MLP neurons of a small language model. Each row is named by its layer, matrix (down: output weights) and neuron, and shows model dimensions 48-175. Each number is 128 + 32 x the weight over its row's rms, rounded and kept within 0 to 255. Numbers have three digits each. A neuron's up and down rows have the sign that makes its largest values positive.
Before each neuron's rows, "fires before" lists the tokens most often just after its 100 highest values on Wikipedia text that the model never trained on.

fires before: "\n", "  "
L2.down702:130062071120113121117025107093078080156112110118137198137189113109108143126090157098104099104112153095138138142113108127131087135154184119118129138163078154098130105059093164116137118137149141078166131134100106094167173151129159093147130111113198134089092148145133137111117122117068105119113141160092182145159129066123114118116162107108086136090154129133102105089137134137141109190086

fires before: ",", " |", " Det"
L11.down1005:228164106164150082126091100133160136135114172133106123106146128124133153108134190111152146086164109185075103033176123111083121185177094147176084155168127152155101113186109097159117156097079178145143095142109136143160143123131086125118136107121118066125149133128146144104107156118117131106126112127120151121165100097131111169161168130075086069117052134131128097107086175083143176113120

fires before: " |", "6", "7", "5"
L4.down634:114169144139162114116124089121105097123136173145142141078118136118080127116183113119154153109167110132081125152114102166159129130104119112154132073178087187115121103116140111172096147132129143142133106106088167150122099074141143117106100131171163180075160090110108182136170084083096080097165133095100158107131199109119126103137104156090172021133069071138095112061110150122085143150059

fires before: "\n\n", " In", " He", " The"
L8.down540:145085139157143093116127118130139106114138174147139143186139135150142129089030117090104107122166119081156142181119137079158162124151126092187121106129101143079133140122130132103191144101049142126181104122200173150140124134056090100118162135127170124127162123090115083136128140137096119068155171142147151170143150116145125127125127147153161145101121133198197124138153095144139138151099

fires before: " |", ")", " place", " medal", " in"
L11.down1007:094160174162129115107074106162149083092123068114096157127153083162179133170127093103112113092143161181132123126136114149127132115166136255152164092145132146148123129126099103140178139182097081132126098106169153100123132112125101110075112156119095134118115098141110081198130090133108123126144120115142141097139133055127094146152131094132149107166101152179126128116124196122122102090068

fires before: "="
L2.down29:166145142126100083158135106103140173158137134089079103141143113108172136144132117116124126082103068189180134089131117098110127179144130102137158153119157085138122156134109167135096060099117137106131146157129163103139184143113171098189114169159152122145095109099154141162103101181101138126111149120125139155110134122140142148192115114150103182118124169155117130185160124159164178220118

fires before: "-", " a"
L3.down462:143118133205126172103149137131173146045082101078162079098155190130120124147119098089112134108171125164134066133161083099166132078115142141084112120131123120125182116113186135123086169148169157103126124107157107147145091122099115115105134128132135150118171148153086177123094083188147125116116102139156153092197190113152111156177062082128142104106107078205136159090141100100165146126107

fires before: "s"
L11.down288:111162120147177104124129139178159130121161139139156112201179136140105119119125127103137107154128067216118080061102210173108106122206120151154135166129103165076111131135142126183133140115074145129149135120146171066167132154136093147135151165074180126117139107083158200150152088132124126154145082113137127187139067139085114151110103114124135100088174120139177110100211087090137057082113

fires before: "\n", "\n\n", "="
L2.down604:165150073107111102098033169134098156126156142185137120129158121121124145124111181107155082118100114128153089158149110104127138156138133051143130127117068177096157173119170136083104175140186191126144114072135099127187149098076120108109126139092095080158136146086164110134172179144104100098168105188124075153119159148146106116143135135124123125170119186104152132118161132113122112120046

fires before: "\n\n", "=", "\n", " (", " of"
L4.down540:113177135146093141149060132093102094091139138146143128121079104117155093086107210117155140154086146144161127089155108123161125121141123117185102169151105138148170125134186112048051144079136169142136139156138090117115104086176142125114103130106091126144160190124154102152158131178137150129174124164175136203127122143088084150110141160100150150135155116144116105111081117148098113113145

fires before: " |", ".", ","
L3.down92:168099109173131135182082139111113132086119139104163056180151176096094111169000124124129127145055168114115077143156117165100101117135166142167087101103170153070096102068128112184139099108098149117056143060113114114128110090090138144100090128134091162106110154084170070142170132113119113141095160126120209169154113092141145144070133099191092115105120146119156175074110114167115186102114

fires before: "-", " in", "s", "ek"
L2.down518:128163154177145107148130134056118163115116163148127132096122155164150125154157124068071141125122189086109081070155116129100095030116156127109159102076112125156100154093117134124143112163145123115173159119133088158159174154128106134142119110154174152147154111137095156067128138119142084120110081178171121108152115114102111082163082099229081092122120152243097139191137106135106120174116

fires before: ":", "=", " =", " of"
L9.down882:117144138124065108108077156106176101162121188146151136166140115122093140154123112115129145139144183085111120148084083134111080152199131164174175088102110130125152132127098133129090153180094165067088074106153150099138120162116149123108079133113157126171168114115153118188062174175099126127110048133132169109091193092167112123103122120159115131165088160162104112137095103162154126084163

fires before: "|", " |", "en"
L11.down811:130150139115111079098126132191100159085147126118140156151133080147119150120013119139089153057131118144066081151154161203109153124150100130129148115104115078122105156156067068134125104160194143090144157132181132161142101129083162124126141134121134102082076099107159086077092134081162152114134158148135166119134126125198100042137140167137178065128130078151153138055143164109085150141120

fires before: "\n", "  ", "\n\n"
L4.down356:142105078194109109115066077132125075129061177167116212093130104127074132113152182164153180138182208105117114154140159148134105137082116186069123094147090131105113152090091193146118152061142118176112107083120095102142171184177059137118155070092167135117148175106155077148121097120108102088169154140099039136145121105151093164141124144166124157128129144159140129107178120160180160128119

fires before: "|", " |"
L11.down517:132156087121139082105075131116142151097116108078089150150079084184138113164059142070109124091164138170151140144098140153083125071135143167063126136108141094133078152166144137141174117161104141103179169137160173116097111170119132089114152144082069092157087121126160136097089163184120212104119104152113128116145180095165138130119142176159165179139170136186171123131111117161133072077121

fires before: "-"
L9.down932:129147138179124130109131110140104131180180119151131160083149131125163106110176128125142170144142101103081018120136065101149094150105198174127145108120096103121188165090116141061199124139155119114127102071101154105095097120102166084150104169129076119113177081128102141120144158125132047206152109058161117119098171159202116111153132191127127103144115137160095153113104127117153200153136

fires before: "|", "-", " |"
L9.down165:139150131167150138107169184126108111111106158144050101106125123061107118138166115083126156121178093097138104167121124135150112116153115211102123184110109137113093195057154067141145134174166119122108193115131112122090069169124161093093125120116068149112085097110107186088112150112105135190152141120117151175112101153143135179127090135153108126123122133110080167163139152064116159122183

fires before: " to", ",", " until", " and", "–"
L9.down360:187152193195106132147130101129186162097155108112119144160174113169115195148136136093184171110153166148115072129071123159131160099087097111067135103089129112074169104098172088111159165082139141087111150148126146188175114122108133066152143105157124082085124107114164110121129139137113109136141108148124117155171071146112158175120124110076052116136116131125130112102124162178112178184096

fires before: "="
L11.down49:131140143105130145137016132117108171156098127148177102119141108114128090167163134129112151071131137116136095130182136124125143091141153138127162132151176102102153139095103124151120102129122127094151160103097156133100142097148116125115126136143111143145104082147139141074108106130098152170125158082088090163122120083191099125211098155107183118141157168126090160111125134182152170154163

fires before: "s", "l"
L5.down648:124124158167099101119188122137129133104134087224118102148127156159133055111159079164194119120179111138159091087141191181166090102183109139058059131088111138181171097180089112134163156081118125134108085120122109155183114129147108142091126200090152124162175060115134111105113145151092165155121081136147101144147112091093136063141127108104114141082102182130125093132146172099103165180160

fires before: " |", "\n", " of", ".", " in"
L4.down801:089161113114097124065149102133106091110093106120102145138138110148115070193132119151179131138152169127094102118157097195098079136148097152141114075131161166135138120140100124179119101061133135133086129134152118124124144160047121079073110141127112069145109140134126111099113095087113136154111079125063069138188184084117132177151106157142123121152128069110149177133113095130122142148044

fires before: " that", " to", ":", ",", " on", " the"
L8.down88:163181136148117116137053126061188107143171121106129156176148110160144122167080157130157107085195084145164075151131111123159079119117098127133120122161129130130115178110066162127142170144083126130140092147158132166192162099093123103129167161110141075105144141130180179090153154172128112112106089150133119162206149123116187027046112125111192148178106104179150130111126122165157139116125

fires before: " |", ":", "im", "een"
L2.down1010:107107102152113114104074156160097111151167120096182052107069141122092166138018122137125128131132144141097093164128100092107113206150155114078126142129160136126123123110144083139151154177191167126080132143165135180173187103112143118133109139130099097102116079167089088131115143134107094047143113126149118118165137107102123138037131164095133110114128153082096175185079071087044145124130

fires before: " a", "\n\n", " an", " the", "born"
L5.down675:118093080108140174061081180183129123067085137180119134117161085120180092098144128132143204106147069175165150136145180112116144053184082156142062168127135125119076139084180118144155149125155104098122117092104089202137152119135133113074082230104152140151130102164136125100160122171155098070145112107117122150115087162130100171142047089102165087118103087146158121143095107086122136113131

fires before: ",", " |", " –"
L9.down912:148156134134165161155117105105157150124188152084152135113115098113127103130118172133107164117127109141133133143115097120136159113201130170151060130141107119148162077142129151060094123150202123154163117177159098145159130118176119128170095090186144140134123150103177224123124106154070141053169116134105117148180041099134149143145147144133109150093107128186114146097132134135079108130143

fires before: "|", "-", " Party", "B", " She", "$"
L4.down810:059106144125109167156114120089160130074099131155109122190136063103136134155121133134104115133141107080130134114120142105126112110123196108134133116125113090058158145157103126117126147128117125178158151070152141088143117206082128100116166150184141095120157130149082111124106133079134104111210168204121167170110150112142073088162129136167153170107134042150154086080095193183152118126110

fires before: ".", "ays"
L9.down522:108152110134167143139093147147132181148103088098183081118114113129166129136040087142135096097115129143185160146160171182096137134132049107187138110164187123189092113135077144144127121119092154086090156062111088188145130145087144153104169111157122113069103167110099158091150100070168146144106085155111132107153107104093172176134103152137130072099161107139123109103136109190129100116087

fires before: "\n", "\n\n", "="
L5.down104:142107082085077064115081115114124169131095152153142131138116155151128112149129174150124148115201139166156102115193139106112115160096144127145134068094079180092166096105169123075109122098081152144113123110136052133201136092110147083087107166178116146134087144090119193113154130099136125058152188094113151168138146177158118102133127076129116155124086139125127152110123095138115103095134

fires before: " a", "\n\n", " The", " It", ":"
L8.down713:069152093137141074091077125130095131101127140090143170128157150216172101092105149122189173085072103120166124109112137098183168115131156134233028118128077130075119121063133111092128128112144123103072138154100161121171104150076153081153095204157164091167137084118088160117162117114125122066168145208132101143109096145151116088134140150133123074102179180118162144167104109125163105127152

fires before: "-"
L8.down4:151138185176191157126132091084119127171090139088097121113126141164105132116104171113090178105178087114119069101083130122084117067129182137115120098116123167099157130176117165102151154096155137124146086131155149084084102124146127176103139114196115117151197076120114112085127108105175112140143124100117125207092142122138119129048131125151162067136140160140124149138159160069183076103052

fires before: " as", " in", " for", " to", " on", " |"
L4.down514:091115092126151107117113121147131053124135127133104122160147109093129138130065182092151113119138105149117131146142125088156106079129116138091115116065153125120176094170099125101112117200140119072136094175194125119135147118122118120176090137144162159142094076084189126132156160175115107112121118070138152161139118157130156069102083095030157094110111142106094046086149129135118120114132

fires before: "="
L9.down1000:112071079104101104180099139094174079180115153152067103155111127144120111145099124144144066105115087148083061136092142137102167105115134136115176143124128103153083186088112129109125142051175117132203074045133118103111126080136120151136087148115105078110121125105124142083083122164104064131170174149177138146162178146133116129142115207123114131114101113097116119133153101118108159117094

fires before: "=", " place", ":", "°", ")"
L4.down753:126181156142137145091128143110167121081096143174150119194133161178114168128094124120099103162095118142137068165139144132125119074145126194156036130121127120086102120136095159196111191145059107154136108106185170103127076105066155103130051155138080157183148133104151157120175105105115089156116140128133112154113139157196088109165082182161092140115154129181114148130098127129114187095161

fires before: "  ", "\n", " +", " −", " –"
L11.down272:117133129156133115123000140150141148154117144159113206094138145123086127138128167111154162104171184027116104083133143143135114078113111143149112128156129145086148090101142157144135128091133123106162105114134136103121108168130154147143092145131151142108132134125151138086155122175088119086162186104120099147093137137134114136130089133123133154112167095127166115108117093134151119166124

fires before: " |", " 3", "′", "."
L11.down807:101137131121134101109190136094163104094086117119125134118153061111161138094147119097151098129119171096131133109138115068139157116100134174118164096101198172131133130138139162132127073129133154132086117143159120153139111160168154178096129116159135170117111134073127085167109056132157214144113153157156099172146139146108168210122184145165137144145096113124201154142111088166121102144117

fires before: " |", " \"", "  ", " The"
L5.down848:138108137091092153168098105151103110188143112114113103122106172068120157130057155175144093150128120148106106100160127163119093087118091120106170190071128092111088110147220076123083110153137077185079175120128135077154146134178120141145157059128128201137119072141122108123130122147109210150098121123080167138168173142161153124114169094167080101147078152085084144130182113138122154125097

fires before: "-", "|"
L3.down602:090140137120115142127174113092162186097135147128112122171177158095129209102157135154089101187160151116129143149168068125197141137146136070125133082188084130057146138142129122134112155073100130149180096115091116198129151090090121121081144192102177154056144130134122144159104147120146128123178149143086091148076191120147107106146125135095158113142148062193114190149136084161117138127123